config = dict(
    n_layer=11,
    d_model=256,
    head_dim=64,
    vocab_size=777,
    norm_eps=1e-05,
    qk_norm=False,
    init='normal',
    init_std_up=0.0312,
    lr=0.0018,
    lr_mult_qkv=0.7,
    warmup_steps=237,
    train_tokens=234800000,
    dataset='wikipedia_en',
)
MLP neurons of a small language model. Each row is named by its layer, matrix (up: input weights; down: output weights) and neuron, and shows model dimensions 144-239. Each number is 128 + 32 x the weight over its row's rms, rounded and kept within 0 to 255.
A block is one neuron, or neurons of one layer that tend to fire together. After each block is what it responds to, as a language model described it from the Wikipedia text at the highest values.

L3.up95 [172  91 158 121  77 160 101 145 150  89 157 112 147  79 116 171 116  67 112 100  98  83 186 144 158 154  81 137  94 110 140 152 116 128 167 103  91 168  72 163 136 135 127  78 163 151 155 104 118 156 123 118 164 147 160 130 178 192 137 141 116 139  90  97 122  86 105 113  71 171 128 145 137 118 143 128 125 156 152 137 150 166 136 193 153 127 132 140 153 160 155 108 123 165  67 118]
L3.down95 [144  82 154  92  74 145 135 107  98 175 109  83  88 134 159 158  97 113 106 127 125 169 106 112 107  53 106 102  89 176  93 122 111 135 129 133 163 156 134 153 133 125 137 158  88 152 103 128 155 136 104  88 131 146 126 167 201 167  96 154 167 115 116 109 144 136 106  90 102 164 113  86 204  91 191 172  95 165 120 104 113 116 130 106 118 133 156 119 129 118 132 109 126 157 142 201]
L3.up280 [145 127 141 185  93 144 163 119 117 149 134 107  49 158 152 134 114 142  87 132 151 145 197 106 153 132  51  98 104 151 213 125 100 123  60  95  92 179 114 127 187 133 107 160  93 167 119 108 119 141 150  60  92 153 153  97 151 126 105 113 107 125 180 112 142 110 112  88 139 132  78 107 165 155 136 136  24 110 111  92 132 160 104 135 147 139 152 163 192  89 120 114 119 124  77 167]
L3.down280 [128  63 130 111 135  89 198 123 201  92  99 118 131 114 154 104 123 187 126  76  82 161 124 104 120 103  97 132  61 142 125 123 192 145 129 136 123  62 112 146 121 154 128 145  77 118 127 183 107 162 191 130 138 132 100  97  98 139 156   4 112 148 136 115 176  89 122 120 111 135 136 127 161 161 175 117 108 100 124  77 114 130 106 153  82  95  84 176 120 153 125 133 198 134 127 121]
L3.up670 [162 141 150  88 140  91 143  90 153 124 172 113 108 141 147 129 153  72 117 139 102 152 129  89 111 166 152  89 110 136 255 141 102 113 178 100 128 181 170 149 127 143 153 110 160 139 171 134 134 118 116  82 124 175 108 134 161 126  92 135  95 144 122  81 113 134 140 113 143 172  76 145 178  94 130 171  67 137 155 156 131 121 176 134 128  73 131 116 180 151 156 142  70 177 103  57]
L3.down670 [149 178 115 115 125  97 140 118 171 117  69 125 138  59 139 187 148 136 163  50 107 138 189 148 123 133 140  98  88 141 112  93  87  97 114  91 119  91 142  86 134 138 136 129 123 157 123 155  97 160 125 124 116 142  92 128 139 126 118  97 214 124 124  74 171 128  81  95  91 166 120 158 138 106 108 142 136 120  73 128 110 125 162  56 119  94  96 166 136 155 163  81  59 116 106 192]
L3.up932 [131 155 139 132 119 147 101 143 116 141 107 148 117 119 116 170 159 105 106 114  90 117 130 117 147 120 122 156  82 101 133 125 170 132 119 119  51 154  77 149 132  63  98 108 128 166 126  94 125 164 121 133 125 129 151 129 175 182 145 173 113 183 111 125 117 143 177 121  45 135 178 135 119 146 148 131 127 172  78 201 122 142 135 171 126 143 165 122 147 100 143 136  73 162 111 163]
L3.down932 [179 138 222  90 115 140 121 131 136 149 139 132 121 105 110 181 126  93  68 125 113 101 156 130  88 135  99 108  61 129  66 110 141 173 119 143 110 111 140 147  78 120 110 131 129 144 145  69 190  79 133 122 160 139 135 147 138 156 167 148 128  93 101 120 141  96  83 141 206 187 141 112 166 164 155 193 165 106 159 112 104 120 136 162  88 128 106 131 113 116 125  97 170 142 175 192]
Description: Word and clause endings. Tokens that close a word or phrase: the -ed suffix of past participles (characterized, titled, recounted, aged) and punctuation after completed clauses or list labels (periods, commas, colons).

L3.up128 [107 125 151 139  92 105 148  43 130  89 143 105 125 137 151 150 175 136 106  59  91 122 137 143 151 142 121 112 109 146 148 131 160  89 112 173  60  87 128 150 140 125 131  94 159  86 136  80 102 112 127 142 111 169 130 104 143 145 123 138 145 115 131  91  70 121 179 147  80 208 143 150 133 100 126 117 133 121 121 136 170 129 158 172 139 153 166 165 191 150 151 117 140 187 104 153]
L3.down128 [171 168 139 106  53 152 134  50 176 107 148  86 121  93  98 109 112 135 102  86 119 129 126 101 107  69 120 122 151 144  99  97  64 117 140 133 161 121 150 121 154 159 175 144 128 133 137 126  99 141 153 106  87 121 115 128 118 158 155 140 148 178 100 102 116 146 174  98 159  86 236 148 131 149 136  89  83  91  84 149 191 131  87 138  83  88 166  84 105 161 102 123 163 145 129 108]
L3.up191 [182 137 134 117 150 102 106  65 134 131 155  65  95 115 127 142 110 111 123 116 128 132 148  97 131 208 102  79  59 117 130 130  96 122 117 137 132 113  96 136 113 155 181 136  94  88 116 131 114 106 100 151 111 179 118 148 132 117 191 125  70 127 149 128 114  34  90 117 133 212 130  83 115 153 136 168  75 107 166 128 114  83 155 167 128 138 151 120 144 111 117  93 151 132  78 105]
L3.down191 [154 159 122 141 136  93 157 102 160 121 143 120 170 120 119 153 110 131 136 144 141 145 145  77 117 113 140  91 142  91 133 158  51 144  83 133 192 108  77 135  43 141 133 146 129 123 180  96  73  87  99 121 106 142 153 160  87 149 255 156 149 148 149  90 139 131 144 134 132 140 156 109 103 164 120 157 133  99 154  74 129 119 161  87 114 124 159 182 141  83 135 148 134 133 128 171]
L3.up423 [110 139 101 143 119  89 149  96 148  77 140  99  96 159 145 129 159 155 122 101  82  93 133 103 122 169 113 116 111 166 151 143 124 143 178 117  89  82 138 134 212 158 142  46 115 146 132 145 132 114 127  64 149 129 111 111 125 134 144 136  98 116 103 143 126  79 173 127 141 211 124 117  96 103 166 105  52 127 114 190 127 141  96 121 139 140 155 139 130   5 109  85 102 157 180 100]
L3.down423 [ 85 100 136 134 124 103 158 137 157 115 194 180  99 140 121 115 102 128 156 149 142 142 148 126 143 104 135 157 204  79 177  86  88 169 162  94 190 124 164 154 149 151 156 118 192 112 176 118 139 141 113 125 135  83 124 106 187  77 188 190  93 139  83 136 138 136 177 151 168 103 128 128 145 129  80 140 153  99 151 138 128 130 172 147 107 159 151 118  75 101 117 134 149 128 179 132]
L3.up679 [174 184 152 125 129 141 115  74 140 111 160 100  75 152 121 164  99 112 136 135 145 155 162 140 138 151 116 114 101 109 138 119  49 122  95 124 169  95 105  74 118 171 187 122  49 152 135  79  93  73 111 156 128 160  95 155 120 136 208 151 122  69  76 164 127  92 127 125 100 231 129  86 135 199 138 148  89  62 114 147 113  72 190 139 113 146 175 113 119  52 134  89 175 164 123 148]
L3.down679 [149 169 142 120 138  85 172  70 146 130 181  86 103 150 134 156 106 122 140 128 123 134 153  84  91  89 130  96 146  87 121 125  51 112  94 119 145 111  65 110  99 156 144 175 122 110 163 119  91  57 118 136 122 193 123 161  65 145 235 161 145 129 130  87 148  96 139 114 159 151 133  89 128 195 124 134 106  76 152 110 137 120 143 100  95 149 156 161 143  83 153 119 131 160 113 142]
Description: Split word-initial pieces. Opening fragments of words split into pieces, mostly wh/whe starting when, where, while, white; also he(lp), s(aw), res(ults).

L5.up307 [120 139 189 214 136 137 127  24 131 121 109  62 132 169 104 126  80 120 129 111 110 114 153  74 185 163 156  85 154 148 201 118 120 154 163 148  58  87 115 170 105 144 135  74  97  55 113 120  98  82  97 146 108 146 144 160 160 117 155 164 130 109 119 164 108  96 166  99 118 125 129 113 121 115 118 132  83 108 103 143 152  94 153 175 148 138 116  75 178 119  71  89 136  99 165 112]
L5.down307 [166  93  90 115 119 109 135  90 153 100 132 110 170 144 121 110 121 168 117  97 139 170 137 185  95 118 150 148 131 122 104 168 124  96 129 137  94  91  77 149  96 141  87 117  72 117 125 134 113 120 127  90 153 155 147 150 141  88  65 136 119 146 140 131 165 111  93 101 116 157 178 216  88 127 119 149 116 128 104 150 101  92 192  98 125 125 115  96 106 160 104 103 171 149 181 117]
L5.up338 [151 193 142 147 109 175 133  57 121  94 137 116  98 126  96 165  92 148 127 105 162 123 132  73  94 135 155  81  62 110 144 107 105 111 114 154  88 108 143 148 193 145 131 108  94 127 124  64 117  85 107 160 109 149 103 168  81 139 187 123 112 137  99 155 124 105 131 121  95 189 160 112  65 141 143  90 114  75 109 149 147 115 136 104 130 115 160 125  95  85 128  94 171 157 135 111]
L5.down338 [158 206 128 141 171 157 141  62 125 114 178 104  96 126  89 156 140 140 128 151 158 136 154 108 155 111 156 108 160 107 136 130  44  94 102 174 139  99  76  70  96 144 153 184 113 146  92  55 121 102  91 205 118 150 135 156 102 215 150 132 179 157 128  91 153 125 139  83  99 184 139  66  74  93 135  81 134  30 152 107 169 134 145  95 101 185 128 149 128  60  71 111 137 182 147 139]
L5.up724 [151 162 179 174 102 121 135 158 104 118 139 115  92  71 131  86  82 108 146 122 178 112 123  94 148 116 130 104 157 138 115 123 124 145 100 198 139 108 143 120 144 155  91 216 143  90 112  84 148 120 105 168 152 189 173 154 196  95 172 142  96 137  87 146 141  91 151 138 151 156 133  60 114 151 118  89 113  84  85  97  92 121 216  86 143 140  86 156 141 114 103  78 147  92 173  89]
L5.down724 [157  93 153 118 150 135 156 148  93 100 108 163 118 125  87  98 103 129 116 109 112 141 140 156 140 194 121 122 159 117 135 149 111  98 163 192 141 113  94 179  76 210 146 197 116  93  74 114 162 121 126 180 139  97 140 140  72  91  84 170  96 101 127 127 174 154 120 139 115 135 161 110  89 161 141 131 139 149  66  67 122 136 161  99 102 142 125 198 161 128  96 130 128 135 204 146]
L5.up885 [ 89 152 121 180 156 116 147 108  96 101 129 109  94 114 124 111 108  75 169 138 163  94 143 106 174 159  93 112 154 151 152 127 124  78 131 160 141 121 173 162 112 118 181  90 168  45 150 152 139 178 118 141 137 127 171 131 172 170 155 135 136 117 146 164 137  90 130 132 156 124 132 105 112 109 121 134  84  98 169 220 228 139 116 194 164 150 114 102 163  72 100 110 167 151 123 150]
L5.down885 [126 154 107 149 129 101 116 117 115  29 170 171  54 135 143 186 143 140 127  53 178 123 149 100 103 145 141  84  65 161 108  85 136  66 121 126 101 122 144 108  54 121 137 147 146 135 130 105  75 136 123 220 181 141 119 115 154 150 164 126 108 209 138 157 129 133 134 117 147 156  98 135 141 124 125 115 136 167  76 152 155  73 147 118 100 119 126 219  98 113 156 147  67 102 142 118]
Description: Clause-linking words after dates/places. Words opening a subordinate clause after a year, place or noun, mostly "whe(n/re)" after a comma, also "that", "after", "during".

L5.up242 [155 118 167 145 156 173 124 121 121 154 103  23 133 178 194 130 163 108 140 150 130 113 123 173 111 128 104  74  68 140  96 132 110 124  54 133 105 153 131  88 110 152 121 128  52  91  89 153 107 123 110 133 107 206 146 153 150  68  66 139 115 101 121 102 125 130  63  85 145 111 143  93 160 101 126 180  74  32 167 128 157 132 134  96 153 123 110 116 172 173 114  89 135 111  88 144]
L5.down242 [124  81  98 100 156 138  98 163 100 160 146 115 137 130  94 120  85 164 137  55 190 108  88 144 173 103 110 153 148 152  43 112 166 153 152 125 116 105 161 123 132 114 139 145 159 150 174 166 136 127 117 144 110 135 150 128 112 150 156  89 136 128 103 196 192 154 184 174 138 105 139 185 131 130  99 121 133 163  91 120  89  61 130  93 143  93 168 123  75 135  86  84 137 133 111 174]
L5.up359 [ 74  99 107 132 149 142 128  77 143 143 157  63 126  90 105 131 101 126 102 118 118  71 115 120 174 133 147  90 118 159 115 130 126 135 189 104   6 134 136 161 125 133 131  97 111  88 141 132 122 178 140  86 152 168 175 120 131 133 167 136 100 125 109 160 153 134 144 172 125 121 156 103 165 155 149 127  60 157 117 229 134 161  96 135 138 143 110  98 141 144 121  67  99 129 140 130]
L5.down359 [128 123 127  76 159  76 122 180 121  87 111 200 103 114  94 161 172 127  75  96 100 134 134 154 123 162 134 166 111  79 173 157 185 115  56 199 173 165  98 152 139 185  94 157 134 166 119 134 151 121 151 144  94  94 118 102 141 116 108 122 135 141 156 123 113 106  89  78 121 108  90 177  80 137 148 155 180 162 108  44 136  69  84  94 124 148 133 240 173 118 107 144 164  91 110 117]
L5.up594 [150 133 129  93 151 140 190 115 124 175 150 100  78 159 137 127 127 107  92 130 139 104 162 113 144 111 113  24 117 149 127 130 145 149 180  82  77 159 152 124 163 153 115  67 112 103  48 112 101 130 133 121 127 196 113 133  96  97 158 149 112 106 108 103 136 153 123 240 150 130 143 117 138  76 149 125  93 137 120 153 121  96  97  88 133 118 153 146 147 151 111  90 155 139 161 107]
L5.down594 [100 124 112 135  79 114 132 164 151 146 124 135 122  86  75 141 108 105 117 133  91 108 136 158 146 104 106 126 136 113 171 154 140 131  93 147 178 105 167 138 128 150  99 139 113 183 160  88 167 181 135 112 106 121 189 131 142 158 114  42 109  91 136 151  74  92  94  22  73 113 147 129 116 147 177  90 110 109 152  73 128 101 146 133 106 143 120 121 146 116 150 138 133 100 117 118]
L5.up601 [138 144 137 118  99 145 132 124 130 157 138  87  95 145 138 142 146 141 108 133 159 113 131 120 130 126  97  94  92 156 149  96 150 150  80 159  83 142  81 108 145 134  80 168 139  56 110  74 143 152 120  76 127 171 105 124 127 142  98 151 144  76 153  88 169  60 112 123 125 151 158 118 213 111 128  64  83 126 161  74 147 128 101  80 186 165 190 115 148 154  96 122 116 120  68 126]
L5.down601 [158 151 123 106 115  98 117 135 115 128  97 124 146 107  96 116  99  78 144  94 152 137 112 151  78 116 111 117 142 169 106 102 144 213 132 205 138 102  93 133 138 128 109  75  89  82 162 129 137 122 106 131 153 172 167 114 143 169 192  78 138 103  99 185 156 190 159 121 172 177 110  79 136 129 145  57 128  93 136  89 103 164  72 196 128 166 138 211  93 128  93  82 109 158 148 210]
Description: Sentence-ending periods. Periods closing a sentence mid-paragraph in Wikipedia prose, right before the next sentence starts, such as "buildings. The" or "injuries. During".

L3.up89 [116 102 158 118  79  89  68 131 153  68 141 138 135  18 154 131 135  57  99 145 126 131 117  74 199 151 123 121 162 114 134 124 137  86 145 119 172 156  59 152 152  64 134 122 175 103 149 156 116 146 136  96  90 157 143 115 158 141  95 151 107 142  96 133 124 128 201 148 116 154 120 145 129 139 131 151 170 143  69 212 100 160 200 140 137 134 140  56 115 116 167 106 147 105 129 134]
L3.down89 [142  88 124 196 102 111 147 110 126 147 118  63 112 134 151  92 184 145 154 160  92  66 105 122 128  81 184 135  72 121  97 148 134 149 153 215  49 127 162 131 124 135 141 116 199 140 166 157 141 196 163 121 143 116 133 176 137 137 113 192 129 166  82  87 172 132 131 114 104 170 133 132  99 133  99  93 108 159 153 120 146 183 137 191  86 133 179 107 176 140 104 151 166 170 167 111]
L3.up136 [111  48 164 135  97  83 122 141 130 117 244 142 121  85 131 104 123 153 138 144  88  49 129 127 231 201 119 151 141 144 108 128 119 104 115 107 135  93 135 108 177  84 109 136 136 155 155 130 145 101  94  73 104 118 136 133 197 136 182 132 128 125  64 104 125 145 189 132  74 164 160 134 123 167 124  92 117 140  86 145 174 140 199 119 176 128 174  77 113  99 102  94 104 137 140 133]
L3.down136 [196 101 165 121  80 180 123 123 110 120 114 116  68 112 101 118 172 163 131 135 123 130 154 171 116 167 158 172 104 110 138 138 119 153  81 107 126 103 139 144 125 112 177 140 201 138 144 167 145 189 195 143 173 143 132 139 174 140 172  94  99 149 102 113 101  78 183 105 147 139  87 184 125 131 145  70 107 138 122 117  82 183 130  82  97 127 206 143 112 102 136 115 166 130 120 144]
L3.up418 [120 128 159 180 133 125  84 151 139 163 175 132 136  65 145 127 177 106  88 149 115 112 107  92 201  95  76  90 127 130 215 147 131  86 158 146  96 168  88 138  96 119 152  68 199  76  94 150 159 133 154 101  94 147 176 110 183 185 107 149  99 130  95 126 111 135 186 147  47 103 118  69 158 149 129 113 139  93 105 171 123 122 185 145 124 105 141 110 147 162 145 106  79 107 138 159]
L3.down418 [107 113 152 127 136 130  92 144 120 173 122 160 125 132 143 170 159  82 139 140 103 121 134 139 184  79 143 153 143 152 117 149  80  99 171 118  77 175 146 148 142 173 141 134 174 142 135  79 177  90 131 139  89  92 134 172 167 173 127 128 134 181  70  98 142 164 152 147  82 124 117  58 117 158  65 159 126 140 195 138  92 164 138 153  66  80 120  84 120 127 141 130 165 175 149 104]
L3.up931 [124  92 168  94 135 138  87 104 139  68 137 126 159  87 146  98 166  70  97 125 156 122 190  88 162 243 119 112 122 122 146 122 130  91 153 136 144 148 123 137 152  74 120 123 128 155 163 107 133 174 150 121 126 160 154 145 153 156  91 162 156 147  83 114  98 184 238 124 148 177 136 169 142 109 139 119 137  70  87 146 150 110 136  83 187  99 156 110 143 114 178 112 161 148 154 133]
L3.down931 [110 147 149 141 105 101 113  92  84 116 180 121 130 145 197  85 168 132 164 123  90  59 142 133 100 135  92 111  89 133  93 109 103 164 131 131  81 151 151 115 120  74 131  77 136 125 147 151 165 172 104  99  64 138 117 185 118  80 133 189 109 137  86 108  42 159 147 108  71 180 152  84 141 144 132 131 101 127  90 118 100 139 187  97  74 142 220 167 164  56  83 127 170 118 161  96]
Description: Word-final completion pieces. Ending pieces of common words split into fragments, in sports, music and biography text, e.g. se-ason, d-uring, rele-ased, W-orld, compet-ition.

L2.up609 [161 163 140 155 124 143  97  94 134 118 147 110 100 104 107 163  89 117 139 110 159 138 155  86 120 169 121 122  67 120 137 112 113 152  83 142 105 118  86 168  75 155 195 134  94 107 115 115  91  99  61 123 125 181 126 149 122  97 197 135 117 120 107 131 136  80 155 132 120 129 180 108 107 136 104 194  50 109 119 153 159  66 172 122 131 136 141 105  74  81  83 102 166 147  56 106]
L2.down609 [156 184 122 131 133  81 145  64 148 118 115  97 143 148 137 137 111 147 144 149 130 149 147 120 100 100 117 107 106  94 137 136 106 108  59 166 161 102  50 129  94 139 146 127  89 131 186 107  99  93  95  97  99 167 131 177  83 143 255 134 146 157 170  91 142  99 102 124 120 121 144 100  73 203 126 186 108 115 186  85 106  56 153  86 111 140 150 186 133  91 137 126 141 146  65 162]
Description: Clause starts and row ends. Boundary tokens: "whe" starting where/when, or but/which, opening a subordinate clause after a noun or comma; also "|" ending wiki-table rows.

L5.up274 [148  71 124  96 135 112 106 139 142  81 178  99 153 128 114 168 185 131 127 160  75  94 119 128 176 134 136  79 124 180 132 101 109  97 180 129  95 165  73  74 230 105 114 150 100 120  89 108 111 124 134 122  57 140 145 145 161  74  84 149 129 111  77  95  61 129 168 119 137 145 132 100  87 151 114 110 121 138  90 136 138  57  91  80 116  89 151  62 132 172 109  76 185 114  75  80]
L5.down274 [124 112 137 126  55 109  96 183 139 112 181 153 143 126 132 135  98 118 134 146 113 138 151 146 173  86 124  98 123 102 147 115 143 116  95 148 102 136 107 114 127 117 127 183 106 153  58 145 127 143 152 184  80 147 130 122 159 154 130 147 106 151 112  70 136 176 117 164  82  87 166 103 132 174 115  72  99 100 106 195 134 112 110 108 135 170  91 128 144 148  37  91 144 102  44 107]
L5.up536 [142  85 125 122  51 145  93  87 134  71 147 133 121  95 144 133 135 133 117 166  90 128 130 105 227 140 113  96 130 156 145 148 113  61 172 109 137 119 106  59 150 123  98 138  96 163 133 139  77  82 132 120 104 178 167 136 113 127  90 133 143 101 139 113 111 152 186 110 138 182 171 197  68 118 122 115 124 155 159 134 125 121 125  90  88  95 159  88 133 107 128  86 191 109  64 142]
L5.down536 [202  48 192 181  66 127 105 137 106 165 155 119 110 154 146 124 117 132 124 181 130 136 121 151  89 198  99 170 129 146  91 158 124 175 145 156  93 120  97 123  98 150 184 104 146 112 158 141 141 221 160 195 114  96 124 129 139 157 140 137  93 199 130 130  95 148 139 125 101 130 131 169 120 111 181 110 153 121  85 129 109  92 122 132 106 124 132 148 132 165 131 118  48 147 122 121]
L5.up550 [128 179 196  79 117 134 119  91 128 112 119 110  90  89 143 118 179 141 124 151  49 162 111  92 107 108  93 120 110 191 188 117 128 148 131  68  99  82 111  55 146 134 109 140 108  67  80 175  81  88  72 119 140 236 142 134 152  95 134 156 149 118  92 101 126 111 112 142 114  67  64 141 120 172 161 109 124 219 147 137 163 151 168  96 104 145  94  71 110 100  85 108 165  98  74  95]
L5.down550 [150 142 126  83  84 136 123 125 130 102 153 148  80 111 149 178 120 148 117 179 144 158  86 111 135  95 109 129 107 217 178 150 158 120 108 105 131 123 119 102  63 154 110 101  94 107  88 136 104  94  97 196 152 194  99 133 153 163 128 148 156 156 132 124  99 179 138 100 145  89  60 158  82 165 118 138 111 195 142 127 132 156 218 140  67  67 150 133 139 135 135 113 129 110  93 121]
L5.up738 [ 77  98 143 133  88 158 106 137 160  92 160 137 192 128 224 120 128  27 120 132  52 103 155 134 172 128 122 103 128 135 169 147 100  33 149  85 112 120 123  91 107  99 117 117 156 146 171 121 152 122 111  50  39 141 182 139 117 117  71 132 102 133  97 114 116 156 167 160  67 156 121 150  97 137 120 139 123 114 156 191 148 158 191 142 115  94 151 100 170 117 101 136 132 129 100 140]
L5.down738 [108  92 172 104 115 132 152  55 160 194 120 102  89 128 150 170 115 136 135 200  33 126 115  76  92  86 175 132 119 143 127 190 127 138 133  74 109 156 169  84 137  54 194 109 157 140 150  96  93 179 200 129 147 118  87 137  73 187 111 124  91 149 119  73 117 104 142 151 115 145 135  72 117 128 152  99 148 191 140  72 113 155 101 125 109 127 133 112  96 166 141 149  66 160 155 147]
Description: Split-word T/R pieces. Single-letter first pieces T, R, t, r of a split word, often starting a heading or list line (Team, Results, Regular, rhythm), plus verb endings like returned, released.

L2.up179 [150 143 133 106  56 173 130 111 133 133 151 155  83 129 152 169 155  80 128 168 107 110 110 113 133 146 142 113 185 129 180 158  98  77 120 168 118 174 161 138 142 135 111 134 126 180 193  52 139 170  93  56  91 137 195 126 183 124 133 129 118 103 116 131 124 171 192 146 138 107 124 132 108 141 133 173  89 146 118 190 125 140 128  85  83 112 145 103 138 140  76 125  76 103 110 145]
L2.down179 [139 135 133 130 125 149  98 165 111  96 131  83 137 168 141 127 138 180 111 160 157 190 102 158 125 151 105 116 110  94 130 148 142  91  86 114 142 176 149 103 150 120  77 135 136 156 138 132  92 132 137 103 133 159  96 109  93 119 110 120 108 171  91  69 140 100 151 149  74 154 135 130 149 133 131 111 136  86 129 155 204 145 108  86  97 129 144 145 115  89 109 103 126 151  89 202]
Description: Prepositions from/of plus word-endings. Mostly the preposition from (place, origin, start date) and of after a noun, plus word-final pieces like -hed, -ased, -uring, as in publis-hed, d-uring.